config.yaml
head_dim: 32
d_mlp: 384
attn_scale: 0.177
init_std_up: 0.0475
optimizer: "muon_variant"
batch_tokens: 16384
doc_mask: false
MLP neurons of a small language model. Each row is named by its layer, matrix (gate and up: input weights) and neuron, and shows model dimensions 48-143. Each number is 200 + 40 x the weight over its row's rms, rounded and kept within 0 to 999. A neuron's up and down rows have the sign that makes its largest values positive.
After each neuron's rows, "fires on" lists the tokens most often at its 100 highest values on Wikipedia text that the model never trained on. A number after a token or word is its count.

L3.gate87,213,184,238,219,102,163,222,157,234,178,235,244,216,207,209,220,218,244,233,159,244,219,137,167,182,237,187,284,207,191,157,245,322,171,199,208,181,180,158,243,231,220,199,168,254,226,138,239,204,222,154,265,167,248,188,298,235,229,214,225,237,231,210,210,185,209,238,188,170,141,221,161,194,174,190,208,239,130,230,169,148,155,200,189,247,202,205,194,140,178,137,190,164,264,189,224
L3.up87,143,213,233,154,258,231,185,168,154,171,172,164,167,212,220,233,162,227,178,247,266,178,247,218,188,171,170,321,211,235,190,231,198,254,154,184,204,166,191,140,187,225,141,206,213,183,210,160,230,240,238,233,150,165,171,178,138,204,265,175,182,175,181,265,192,224,251,215,166,208,144,315,239,161,192,220,207,203,215,135,144,213,169,174,165,208,177,208,241,263,191,222,192,199,238,189
fires on: " I" 52, "I" 48

L8.gate140,204,178,222,206,202,196,232,214,190,199,214,202,145,260,234,151,216,220,144,189,216,187,245,125,172,232,251,190,242,204,199,191,242,199,220,255,191,164,169,238,183,188,220,208,216,162,251,191,231,258,193,229,178,209,196,253,200,199,249,199,176,174,181,220,268,186,221,197,100,258,280,174,153,185,205,137,223,214,174,205,154,225,263,225,192,265,247,201,214,241,240,178,287,170,212,268
L8.up140,261,174,169,204,192,239,218,135,221,191,265,254,150,190,219,148,182,233,204,295,218,226,168,178,245,255,145,167,141,239,239,289,152,218,227,209,257,139,199,248,221,219,151,140,210,141,165,183,156,208,170,204,146,216,188,244,199,195,219,236,189,192,168,231,234,144,178,169,194,225,199,227,206,153,226,193,197,193,244,107,248,196,199,262,177,174,179,205,229,202,245,196,187,182,186,203
fires on: " se" 64, "199" 15, " F" 13, " f" 4

L6.gate217,202,197,213,133,147,198,115,263,131,185,117,184,208,219,254,220,214,188,191,248,155,233,264,170,160,276,152,217,191,162,222,151,259,188,228,211,171,154,204,168,158,279,197,178,215,97,185,182,222,229,204,265,178,181,124,229,174,188,270,216,178,135,248,220,245,199,301,216,220,188,261,214,272,221,255,262,162,260,217,274,163,225,243,194,206,203,192,202,202,209,178,283,194,224,175,215
L6.up217,163,239,173,171,136,189,185,164,165,251,188,204,196,220,202,206,167,135,247,199,111,227,208,87,242,219,223,213,181,165,213,224,151,223,179,233,210,228,171,164,252,206,193,96,177,173,214,241,265,125,184,176,267,170,277,221,174,181,151,143,236,189,200,151,275,198,186,192,274,168,198,209,264,205,244,265,182,200,231,186,167,222,259,283,225,218,60,217,166,178,175,219,178,271,211,252
fires on: "e" 22, "ec" 17, "le" 14, " |" 13, "C" 10, ":" 8

L8.gate17,200,284,180,170,172,186,159,208,248,187,191,185,184,211,227,207,165,123,137,203,116,147,206,196,243,287,178,237,163,167,269,228,260,194,352,154,169,255,171,197,205,175,104,236,169,185,149,169,142,148,230,160,199,136,144,160,232,218,143,215,219,149,223,249,155,285,253,222,146,159,171,201,224,149,214,216,211,215,204,200,229,179,254,181,183,198,235,246,172,181,151,200,186,188,138,131
L8.up17,174,198,136,217,139,126,192,146,252,183,230,172,150,185,264,222,172,192,234,195,192,183,99,147,217,188,178,238,213,190,229,234,160,162,271,160,210,216,234,238,224,200,252,232,232,188,137,186,234,160,326,207,175,212,165,237,215,231,238,168,212,202,237,255,182,206,184,240,237,183,198,206,200,222,257,268,246,216,152,166,156,146,238,130,148,187,245,189,164,307,160,222,174,208,205,191
fires on: " St" 76, " st" 19, "t" 4

L4.gate253,164,190,183,201,167,169,218,245,269,207,109,210,199,288,242,162,221,259,187,210,269,243,183,204,188,206,183,224,235,188,223,220,331,184,198,179,207,178,205,134,169,194,127,168,193,225,119,177,269,226,164,253,235,214,238,209,268,211,233,152,180,219,181,171,179,183,163,174,236,150,160,135,254,154,167,152,217,202,263,170,209,214,192,241,276,166,278,193,169,167,145,270,244,209,163,172
L4.up253,239,269,142,250,208,141,225,248,197,164,234,209,288,239,109,201,192,254,201,119,202,196,191,159,231,180,209,278,252,175,168,224,232,245,206,248,204,185,239,150,202,226,149,190,282,251,128,205,156,206,301,240,177,211,134,226,238,204,253,190,179,231,198,225,156,132,194,214,262,268,186,151,210,227,200,264,221,266,218,136,148,191,202,192,211,236,146,247,236,226,173,120,212,203,265,166
fires on: " I" 83, " U" 10, "ot" 6

L8.gate111,274,196,183,187,144,185,249,262,213,145,178,190,202,193,188,188,157,232,126,160,161,249,256,211,200,219,249,160,203,172,151,151,181,165,217,187,206,198,251,279,161,207,219,238,166,248,196,245,186,269,144,199,147,157,237,280,218,189,198,192,160,181,205,186,215,130,136,309,153,246,176,179,193,236,279,178,212,147,150,154,226,132,170,210,152,209,190,283,208,244,214,124,136,186,206,211
L8.up111,214,173,155,201,163,218,207,325,191,274,207,183,213,211,178,219,253,220,169,168,142,217,242,208,175,207,224,148,272,265,202,223,124,257,186,215,189,247,229,218,111,179,209,227,190,218,210,239,231,240,228,198,156,159,261,219,227,210,267,252,224,186,215,227,161,208,207,249,175,172,193,155,129,152,186,122,198,220,248,174,183,230,187,228,228,189,244,190,252,153,191,244,171,183,164,135
fires on: "is" 27, " con" 16, "w" 15, "c" 10, " re" 7, " at" 6

L8.gate162,223,158,226,146,283,201,202,175,224,168,127,194,193,175,225,169,126,168,226,210,236,181,166,217,234,227,203,191,185,227,158,181,187,211,179,246,236,241,160,198,215,266,273,148,245,227,261,216,164,186,205,266,210,137,172,187,236,125,231,221,182,171,150,269,229,220,180,111,204,157,120,206,197,278,268,184,219,158,197,195,200,297,273,170,236,181,165,222,161,142,232,219,156,189,158,234
L8.up162,176,235,250,199,201,187,172,185,294,233,183,177,244,137,214,140,223,226,139,196,278,204,161,249,181,209,240,280,169,214,233,187,196,202,225,98,215,178,161,167,200,214,219,200,281,201,228,252,193,212,211,205,251,221,203,200,241,151,258,231,133,224,234,210,146,180,178,217,219,180,192,157,192,245,243,197,132,246,186,164,169,203,273,187,223,120,189,253,195,197,197,205,182,235,172,178
fires on: "ame" 22, "o" 12, "6" 8, "2" 7, "ly" 7

L3.gate270,117,246,193,207,268,176,255,190,225,153,135,153,156,190,249,191,278,182,225,197,191,224,183,225,182,218,256,218,116,192,227,198,198,231,243,216,232,201,221,154,252,247,176,219,187,232,183,234,238,178,192,197,190,233,227,201,203,194,260,179,216,164,158,189,152,165,244,210,211,240,217,199,190,199,143,192,200,151,199,150,163,187,238,202,152,163,154,244,245,269,244,135,245,224,229,230
L3.up270,264,276,183,188,198,270,136,251,226,207,179,265,173,201,196,196,161,256,137,130,137,241,257,293,232,179,162,206,228,225,160,142,156,168,167,249,188,231,281,268,216,111,225,273,136,155,238,290,181,208,225,224,175,247,181,197,250,281,246,179,264,212,205,165,224,147,168,223,177,196,229,250,269,230,256,249,234,182,231,140,189,228,176,184,167,231,131,270,262,178,172,196,208,162,162,194
fires on: "S" 86, "k" 8, " St" 5

L3.gate33,198,207,173,163,220,151,120,177,219,243,205,185,156,230,164,149,171,184,191,184,254,201,183,200,160,187,199,116,184,155,173,221,249,184,169,215,176,191,203,281,233,218,124,231,171,164,199,201,262,276,166,240,240,173,170,157,244,195,187,254,229,213,132,262,209,240,182,220,177,145,218,132,245,226,295,213,216,221,225,209,284,181,180,232,254,266,172,147,209,185,214,212,276,210,172,170
L3.up33,254,175,246,139,236,202,220,134,153,272,238,166,185,230,242,192,300,191,232,158,229,151,213,230,260,216,187,186,132,173,227,228,295,221,232,189,246,223,207,233,238,219,207,182,232,168,152,201,235,218,233,173,197,172,192,221,198,171,121,216,210,270,221,198,210,94,172,296,199,148,172,199,243,212,191,243,155,186,246,146,165,194,166,240,201,296,180,215,194,243,124,156,264,209,197,181
fires on: "al" 89, "ad" 4

L6.gate370,201,261,228,134,254,218,232,131,150,234,159,268,114,213,111,278,201,178,175,248,233,183,195,194,190,172,140,172,205,199,236,186,195,255,190,155,191,265,158,228,182,218,235,202,201,205,187,242,189,229,212,206,205,115,228,155,156,305,183,179,234,173,239,206,155,240,212,231,222,259,187,229,190,172,208,227,164,195,161,202,190,198,218,201,207,242,227,216,184,224,215,159,203,186,246,194
L6.up370,191,204,256,200,276,186,206,241,206,175,194,216,140,175,119,198,245,234,167,163,172,123,200,233,133,213,131,209,157,179,173,213,163,223,229,165,206,221,207,258,223,205,200,207,156,186,129,267,179,227,213,188,219,100,205,219,194,230,257,218,120,114,235,154,127,294,181,220,209,224,187,176,197,152,224,166,142,224,225,172,194,126,185,225,142,142,203,178,205,175,166,231,216,182,240,205
fires on: " a" 100

L6.gate119,173,154,283,197,226,214,154,282,210,257,184,181,197,184,219,207,173,198,214,165,191,223,215,49,224,126,209,169,204,217,244,209,199,282,229,244,242,230,247,186,236,227,161,158,205,210,223,202,133,138,261,254,99,160,222,151,182,176,261,95,215,190,165,117,198,185,158,213,229,223,204,188,206,247,239,219,263,166,212,193,186,182,165,194,266,241,145,185,171,127,210,173,181,155,189,179
L6.up119,246,156,204,192,152,225,154,199,252,237,255,244,201,132,241,161,217,189,159,233,232,170,166,198,221,194,314,158,200,185,153,235,243,236,186,247,206,198,191,274,163,188,228,170,159,154,211,156,164,214,238,232,145,178,205,178,238,217,247,190,191,186,161,153,181,247,258,206,179,219,115,154,192,168,169,186,154,148,170,179,193,215,243,271,278,181,195,155,222,196,250,188,159,97,160,138
fires on: " (" 99

L4.gate327,187,181,174,236,224,100,212,110,251,283,209,188,192,182,269,176,247,181,213,146,176,173,234,199,196,211,199,201,203,202,269,200,141,171,229,214,159,223,219,224,230,171,136,164,193,199,170,258,152,193,298,190,218,165,211,202,168,175,191,235,264,213,232,180,226,230,259,163,139,140,187,213,165,121,152,178,193,182,233,239,203,199,243,148,164,165,195,215,223,143,159,164,180,326,200,162
L4.up327,248,227,163,277,178,175,216,184,134,229,204,141,172,232,160,172,155,287,181,156,122,205,288,230,195,107,188,186,169,185,212,139,158,179,187,192,192,255,111,226,223,177,227,184,229,182,230,228,147,124,243,188,225,174,257,189,162,191,260,164,193,210,207,193,180,233,224,218,165,205,153,130,157,199,167,163,168,184,179,123,235,151,222,186,112,87,201,193,261,282,137,175,231,179,186,191
fires on: " st" 69, " St" 19, " w" 12

L6.gate51,197,151,225,234,253,119,209,271,245,237,261,275,137,200,190,230,238,207,181,182,204,240,219,240,220,186,207,196,189,252,173,191,192,206,194,206,144,250,158,237,317,183,177,243,126,209,132,160,242,214,162,195,158,167,170,153,203,169,199,280,193,179,190,253,195,222,197,221,236,242,182,139,221,216,207,176,168,157,171,346,116,227,285,273,183,203,160,93,100,181,197,230,191,196,168,236
L6.up51,217,196,256,240,178,189,240,177,191,157,211,173,195,221,179,216,302,208,207,226,161,264,199,213,205,203,178,240,202,298,204,251,191,241,242,197,224,169,232,105,238,191,266,240,188,270,131,179,181,117,271,182,266,212,183,163,166,230,210,182,244,257,197,172,272,197,213,138,248,206,195,212,163,165,187,190,159,147,307,195,240,184,214,250,161,152,235,204,178,142,100,181,201,239,167,203
fires on: "ol" 27, ")" 21, "7" 19, "our" 15

L8.gate280,137,193,213,250,254,265,197,199,186,192,244,261,288,182,225,180,197,139,193,174,201,180,188,216,231,176,203,203,156,184,234,189,224,219,193,232,179,197,206,260,160,185,165,224,263,102,180,223,230,218,191,192,182,214,136,243,214,226,230,237,177,205,179,222,191,164,147,175,170,290,251,139,265,295,247,179,216,186,174,188,192,188,261,205,122,164,214,206,237,241,242,226,128,234,285,189
L8.up280,279,183,200,194,215,171,212,202,222,185,283,171,156,153,173,147,141,162,190,229,236,164,194,169,218,249,274,189,252,205,180,202,144,254,249,251,299,246,212,185,243,220,171,161,156,207,182,175,198,217,242,182,141,194,165,143,222,209,167,170,242,160,155,253,257,181,168,245,281,232,125,209,226,175,200,230,182,140,185,184,198,254,281,282,203,256,243,215,253,223,232,250,284,214,241,212
fires on: " F" 80, "F" 7, " M" 6, " f" 5

L6.gate192,230,224,124,193,237,90,183,195,187,175,255,243,106,195,215,229,208,223,206,202,152,214,244,226,158,207,223,253,199,225,300,183,270,268,233,129,239,204,228,181,225,162,202,164,207,211,141,257,131,156,210,143,196,205,203,188,180,164,233,195,220,197,196,247,202,252,212,186,220,239,215,193,216,190,92,225,234,162,171,229,182,160,214,173,192,157,181,214,188,201,153,181,297,197,169,217
L6.up192,230,225,226,216,219,179,203,156,138,287,192,219,210,187,162,180,247,244,219,185,152,235,186,239,257,171,191,179,199,150,244,192,185,222,254,269,159,158,254,193,205,216,194,217,213,160,204,171,181,203,272,196,184,230,209,209,213,219,288,186,223,148,197,161,181,161,169,237,157,161,206,179,254,317,216,220,211,198,214,205,191,145,235,138,129,205,253,224,162,298,206,278,177,236,216,240
fires on: " St" 83, "t" 4

L6.gate283,140,196,185,213,84,156,164,174,259,153,229,211,204,242,162,144,222,232,188,217,211,214,182,132,205,174,155,210,181,165,195,156,223,208,158,224,220,199,188,161,207,214,203,174,176,174,105,242,177,165,210,187,151,203,145,175,237,243,205,210,295,174,215,277,199,203,188,144,239,221,255,172,175,247,231,223,214,210,251,113,234,195,212,228,145,181,167,227,156,150,152,214,201,216,172,249
L6.up283,205,202,227,273,233,191,219,136,246,208,208,152,174,243,198,272,131,210,186,192,162,158,204,153,290,226,174,199,149,104,102,269,201,174,186,215,164,224,208,166,197,244,198,222,236,154,172,307,135,244,194,152,250,159,229,276,227,184,211,208,202,177,193,212,242,151,150,166,201,180,196,178,169,211,213,163,183,182,212,188,244,207,231,219,208,189,190,136,111,257,109,226,186,154,221,170
fires on: "h" 46, "b" 8, "ed" 8, "m" 5, "ated" 4, "o" 4

L7.gate61,153,256,241,248,201,156,144,145,204,158,231,280,180,212,200,177,197,192,199,123,105,245,197,174,194,191,182,228,190,262,212,173,272,261,196,203,147,175,182,193,168,211,251,198,191,260,170,286,146,130,187,209,186,230,124,159,221,200,246,162,228,213,212,240,255,151,159,185,206,171,191,214,166,219,213,149,120,247,182,257,270,168,249,231,211,206,150,228,128,223,187,217,198,200,224,193
L7.up61,215,211,266,214,216,195,213,182,175,246,214,162,187,192,211,186,213,207,172,179,193,231,246,254,207,142,246,140,233,237,142,160,201,140,180,111,201,173,240,243,194,217,184,174,189,205,257,210,126,167,132,146,203,161,197,205,219,214,140,187,200,208,147,242,297,112,231,205,255,203,158,228,199,186,329,163,192,229,208,244,171,176,239,197,254,211,191,213,206,251,206,224,152,183,206,180
fires on: "ra" 52, "al" 9, "n" 6, "o" 4, "m" 4, "%" 4

L8.gate72,155,217,184,140,163,191,219,217,207,218,157,177,202,185,179,197,139,250,151,238,263,188,203,218,229,235,246,164,132,248,231,186,220,294,279,243,185,274,150,201,185,279,173,226,262,193,237,168,188,234,231,262,180,171,228,135,213,208,206,174,192,200,196,177,242,204,201,233,198,201,192,171,225,181,191,220,150,232,223,195,170,203,184,273,211,154,225,190,281,245,155,200,182,216,250,196
L8.up72,203,212,238,249,166,203,212,231,241,160,127,235,256,185,194,169,197,189,193,143,195,188,226,184,152,255,265,217,150,164,229,258,200,195,243,250,161,243,254,212,176,221,244,212,200,217,257,186,184,193,229,225,183,152,163,238,202,205,234,200,211,181,187,161,182,230,236,235,117,219,194,150,265,216,184,208,188,204,173,188,200,159,133,197,192,217,209,285,145,233,147,250,142,223,124,224
fires on: " (" 86, " \"" 7, "'" 5

L6.gate324,165,147,176,222,187,202,268,173,178,187,195,172,204,190,272,220,185,167,174,146,213,261,208,207,158,181,185,214,155,165,194,199,218,225,239,246,212,208,211,171,250,215,146,246,136,242,121,160,199,264,162,222,265,184,237,138,268,257,214,244,176,235,175,228,224,254,219,206,278,274,214,202,232,245,220,216,185,244,218,267,158,213,147,274,202,297,167,208,214,181,208,146,235,133,214,235
L6.up324,222,250,159,162,144,138,228,175,222,135,178,179,184,238,214,170,210,151,125,201,241,159,223,208,212,204,151,228,201,296,222,198,220,187,256,217,203,155,201,149,245,134,200,240,162,218,205,246,206,240,145,146,169,213,189,222,179,195,164,242,231,223,237,172,222,214,290,204,196,266,182,184,201,175,229,195,190,266,280,188,214,170,201,186,237,214,160,152,140,208,170,229,188,119,223,249
fires on: "ol" 78, "in" 12

L4.gate138,143,191,285,156,240,172,228,182,218,153,161,250,180,210,259,240,234,179,174,213,149,250,217,267,216,171,243,223,136,205,205,202,226,276,154,230,177,186,254,207,178,183,168,222,169,182,209,165,176,184,139,177,170,195,237,233,344,222,224,218,165,261,117,222,247,232,208,179,283,227,200,212,201,212,204,268,160,209,301,194,158,190,159,207,177,183,186,118,199,178,163,173,182,196,227,143
L4.up138,158,214,152,174,118,180,191,134,242,234,113,119,129,210,285,195,240,225,203,229,194,228,213,238,221,183,225,241,176,266,158,199,269,220,177,231,225,288,221,167,194,160,192,176,202,257,173,269,180,218,146,201,231,192,234,210,154,225,123,223,194,264,157,285,236,229,191,217,147,140,164,228,198,208,207,228,227,258,243,170,237,180,133,285,197,311,189,210,274,185,207,242,221,239,225,208
fires on: "0" 27, " an" 12, ":" 11, "res" 7, "2" 7, "ol" 5

L8.gate270,179,195,138,193,210,176,275,244,223,192,162,216,192,184,187,254,192,219,231,169,133,193,200,187,167,213,202,156,248,131,200,190,166,230,255,206,184,198,165,193,120,157,181,183,146,226,133,221,164,259,205,237,124,200,196,248,242,243,209,185,126,160,223,157,282,178,199,225,156,233,132,119,188,245,193,164,159,235,298,196,203,167,179,215,202,217,227,202,335,256,190,183,257,196,203,203
L8.up270,234,186,164,141,175,188,190,217,213,224,132,170,161,223,209,211,185,234,205,197,148,158,213,167,181,184,189,210,204,255,179,175,264,193,190,187,166,214,241,185,164,188,234,251,160,297,170,221,233,228,197,121,155,203,164,192,189,258,145,221,121,198,259,213,199,168,199,175,134,197,169,138,193,207,187,179,209,261,249,81,227,166,240,233,222,210,250,173,231,305,153,193,212,261,156,194
fires on: " E" 26, " A" 20, " re" 18, " con" 12, " O" 11, "E" 5

L4.gate81,215,174,164,174,179,223,196,158,189,226,221,220,196,209,257,232,209,174,234,121,130,219,173,166,242,184,231,222,204,150,183,288,198,191,253,305,218,212,282,251,157,214,118,210,222,167,266,201,106,161,186,147,234,187,178,254,157,219,213,213,196,151,201,268,167,181,180,216,148,162,181,210,233,258,192,210,245,177,224,166,211,186,188,239,205,249,210,230,200,201,194,174,207,190,233,223
L4.up81,222,164,166,183,146,236,134,273,243,216,205,171,120,201,221,211,244,163,159,162,233,178,86,207,194,224,225,186,239,183,225,232,213,146,204,263,225,288,244,290,266,139,206,228,150,219,273,200,178,164,170,220,224,194,141,171,171,245,150,253,159,176,187,216,213,196,192,192,212,131,148,227,225,187,178,232,228,203,199,212,175,175,177,253,210,211,171,180,190,170,224,180,229,217,170,209
fires on: " (" 59, "al" 17, " \"" 10, "ber" 4, "iv" 4

L4.gate189,218,147,205,204,252,148,219,195,208,238,166,149,223,258,197,224,218,241,193,196,166,141,308,173,139,188,195,252,169,216,225,163,196,166,224,234,196,228,248,220,240,252,192,171,213,193,188,188,153,191,163,172,158,166,210,231,283,178,202,192,206,140,182,181,221,241,193,172,240,116,228,188,216,186,143,204,166,159,231,167,333,148,115,149,215,223,221,227,200,126,217,231,201,251,236,294
L4.up189,230,201,216,163,199,168,177,200,204,254,233,174,127,267,226,207,140,147,140,207,138,146,122,251,183,185,214,174,179,243,226,141,270,169,207,189,228,183,139,232,183,195,214,239,253,187,173,188,151,231,223,154,219,279,199,209,192,226,205,212,162,118,133,116,218,197,232,219,178,197,196,243,253,292,164,242,182,169,228,253,170,211,189,97,156,201,170,211,252,138,143,163,231,217,196,268
fires on: "19" 100

L7.gate86,194,222,256,224,178,199,247,146,225,186,195,188,168,230,245,152,215,256,281,204,105,209,267,197,107,242,126,184,193,216,185,222,215,128,236,208,208,245,238,171,230,260,140,235,220,216,162,255,52,215,193,187,210,212,173,192,149,184,150,216,247,203,225,173,244,286,193,200,282,188,234,206,248,234,212,233,146,199,175,153,191,160,202,201,223,235,176,220,223,214,259,115,198,220,164,166
L7.up86,229,238,181,192,225,175,206,145,216,224,151,212,219,182,150,244,273,199,128,215,235,189,109,243,193,247,126,220,207,150,185,179,140,240,193,228,175,233,200,258,219,187,259,263,187,192,167,305,218,215,189,248,268,161,202,215,121,228,275,186,227,155,233,194,182,218,192,157,217,133,245,174,176,236,225,219,219,154,137,163,235,159,134,159,249,221,212,199,244,178,248,257,248,252,267,203
fires on: " a" 83, "le" 9, "it" 5

L3.gate279,217,191,187,130,235,220,92,196,210,219,165,243,175,147,144,167,194,300,161,202,242,192,137,141,169,188,166,148,261,179,175,195,101,187,234,206,222,178,220,279,254,211,243,182,206,251,92,231,208,144,123,260,188,231,191,158,270,239,178,143,202,161,144,186,293,204,222,187,224,210,162,131,161,316,234,250,225,254,205,246,237,159,204,223,214,183,237,168,169,189,287,211,233,195,197,233
L3.up279,220,211,140,224,131,299,240,240,222,205,246,196,161,199,94,137,253,181,201,140,200,160,250,207,137,143,122,188,157,227,213,261,173,169,184,284,184,218,178,230,242,227,200,216,224,163,216,236,173,158,245,174,190,182,216,184,206,179,214,221,189,214,248,187,188,232,183,228,184,206,201,134,189,191,213,208,213,159,230,140,222,216,217,227,285,100,163,121,187,149,192,182,261,155,231,214
fires on: "es" 55, "s" 12, "ed" 12, "al" 9, "ing" 7

L6.gate167,308,174,213,227,173,198,137,225,158,283,266,235,193,243,251,247,217,189,184,192,225,186,225,199,200,281,253,143,211,191,233,248,177,243,230,231,231,195,238,297,228,181,161,278,185,203,196,183,192,174,200,236,232,217,215,171,187,247,215,146,181,128,228,206,166,248,277,218,143,143,217,193,148,243,169,241,194,136,162,186,242,232,219,220,234,196,226,164,255,277,158,175,229,158,211,205
L6.up167,172,241,158,292,178,194,168,215,155,129,219,192,117,211,279,257,201,230,252,174,215,254,190,143,275,206,200,109,207,209,168,227,235,160,209,330,240,201,246,204,169,178,180,194,214,180,206,258,215,248,172,186,184,184,212,270,226,128,232,245,198,162,209,195,186,275,218,184,134,160,277,170,213,163,152,174,145,205,208,221,235,119,172,259,265,221,226,170,137,226,232,194,164,160,176,206
fires on: " (" 71, "-" 26

L7.gate116,192,234,221,240,266,228,159,194,241,213,231,234,202,206,216,187,127,252,313,187,232,153,181,181,231,167,188,140,240,290,252,113,223,207,196,178,223,239,245,134,278,242,174,184,195,205,152,251,141,177,137,151,191,237,229,190,229,249,252,207,205,158,194,160,291,180,226,195,268,205,178,239,204,193,135,131,223,196,225,178,187,127,240,253,275,200,221,221,184,205,190,206,131,214,208,175
L7.up116,213,183,185,132,218,175,158,128,260,211,216,199,224,202,221,143,245,217,172,198,264,178,164,214,195,221,254,168,218,254,215,189,221,182,276,211,170,228,138,215,199,277,195,211,197,202,222,255,199,199,161,99,215,226,213,113,270,223,232,213,143,190,172,242,162,215,153,240,247,155,266,237,199,169,110,240,165,151,174,223,136,189,223,161,251,182,196,270,228,174,252,177,266,226,179,205
fires on: "er" 57, "o" 41

L3.gate86,227,79,208,205,283,167,194,271,202,209,166,174,126,241,182,164,208,201,190,194,211,131,188,126,149,235,202,154,177,171,193,220,243,229,182,147,222,137,200,140,271,286,200,236,202,150,167,180,152,227,272,214,211,147,142,256,239,216,192,206,224,149,169,207,151,191,124,229,187,174,199,209,197,178,182,196,179,123,224,197,240,182,133,189,147,152,240,169,213,225,252,108,223,215,178,263
L3.up86,153,199,195,208,203,199,118,183,197,225,169,139,123,193,194,181,167,115,164,201,201,184,183,249,223,201,185,205,163,196,141,204,250,180,207,170,218,163,157,234,192,166,211,198,235,154,234,205,221,194,270,249,249,266,215,196,187,261,198,166,219,188,200,245,207,130,231,215,272,137,195,225,227,213,262,286,180,202,219,203,257,163,201,177,183,234,259,196,241,192,197,297,204,176,185,222
fires on: "18" 85, "19" 8, "20" 4

L3.gate363,218,176,228,215,230,195,254,186,185,196,258,224,155,238,237,249,197,188,180,93,178,192,166,249,293,184,214,137,229,310,182,250,203,242,284,216,171,245,166,151,198,150,217,175,252,167,194,181,177,233,155,190,198,253,124,250,278,88,156,239,187,125,262,247,207,177,185,258,160,162,171,125,210,182,238,208,270,245,204,168,264,186,288,177,212,209,233,230,133,221,204,192,146,214,224,147
L3.up363,252,171,233,196,187,264,222,176,177,284,284,221,155,213,243,232,251,174,184,190,261,223,194,251,214,243,243,176,223,214,229,273,175,201,320,166,241,181,238,220,170,172,242,215,211,235,216,141,195,216,282,165,202,214,148,256,222,145,128,201,147,247,237,182,247,178,151,179,234,260,166,200,281,228,166,111,229,205,205,174,209,192,198,97,185,120,172,201,213,223,157,188,218,191,268,184
fires on: "st" 74, "ct" 10, "ound" 9, "p" 6

L4.gate241,240,142,213,156,217,209,235,189,244,194,199,167,194,249,174,285,224,170,217,205,166,236,190,172,213,164,209,181,299,216,163,186,157,247,237,205,186,188,239,184,171,264,227,194,215,217,247,202,154,171,172,238,184,177,268,153,158,243,246,169,128,107,184,208,200,237,170,215,209,131,196,191,149,233,94,114,225,146,182,210,210,140,275,211,244,255,213,282,243,225,178,231,229,229,190,212
L4.up241,225,192,181,241,148,129,223,236,240,221,150,183,212,171,166,204,250,189,244,175,227,216,142,247,187,179,245,154,170,127,137,255,153,276,198,168,217,181,190,194,233,251,191,230,194,296,288,206,164,192,252,195,140,226,207,157,227,232,282,247,124,270,143,204,239,253,214,212,167,133,200,105,220,175,163,205,240,185,195,182,231,225,255,210,202,254,224,143,174,221,231,198,120,213,216,226
fires on: "r" 79, " (" 14, ")" 6

L8.gate18,189,199,259,185,260,118,114,231,176,106,214,276,206,169,215,180,205,134,217,285,215,207,239,166,200,187,273,269,179,179,154,239,231,220,263,147,177,182,217,250,194,204,228,148,216,223,217,238,145,210,254,230,174,160,80,231,216,189,237,197,157,221,172,220,271,253,166,204,152,156,244,213,264,228,243,228,219,183,206,216,250,142,251,153,223,199,164,218,243,225,198,280,218,250,119,229
L8.up18,212,172,194,254,271,196,157,195,144,215,244,250,123,224,191,216,160,116,207,135,235,317,221,198,170,233,200,242,253,124,193,217,221,237,213,137,183,229,140,208,152,264,157,186,170,160,179,204,164,180,241,150,182,220,166,220,217,150,176,232,254,150,196,196,212,213,264,161,256,153,169,199,209,228,193,198,204,187,131,234,208,154,186,231,245,176,187,171,165,224,146,177,139,148,160,169
fires on: " |" 57, ":" 20, " of" 10

L7.gate194,245,198,273,220,171,170,188,191,186,172,130,207,257,183,222,297,226,260,194,196,245,199,193,176,275,185,256,127,234,145,222,184,160,237,269,168,182,229,104,282,229,225,218,172,200,142,178,186,161,144,161,179,224,166,231,150,200,152,262,178,178,168,167,207,228,271,284,181,197,148,203,170,190,199,184,214,170,151,255,145,308,161,193,227,207,208,216,208,198,242,240,109,244,204,191,119
L7.up194,266,105,233,197,163,177,156,280,233,201,165,190,134,223,217,268,264,182,194,197,166,160,174,222,174,189,225,185,207,269,176,260,162,158,263,245,234,245,199,197,171,191,248,182,112,210,249,269,217,187,221,154,148,162,184,187,207,214,157,193,130,147,167,200,189,274,214,234,75,151,172,210,216,207,168,224,184,134,147,203,165,277,190,268,293,216,278,213,244,204,210,228,218,218,169,172
fires on: " (" 99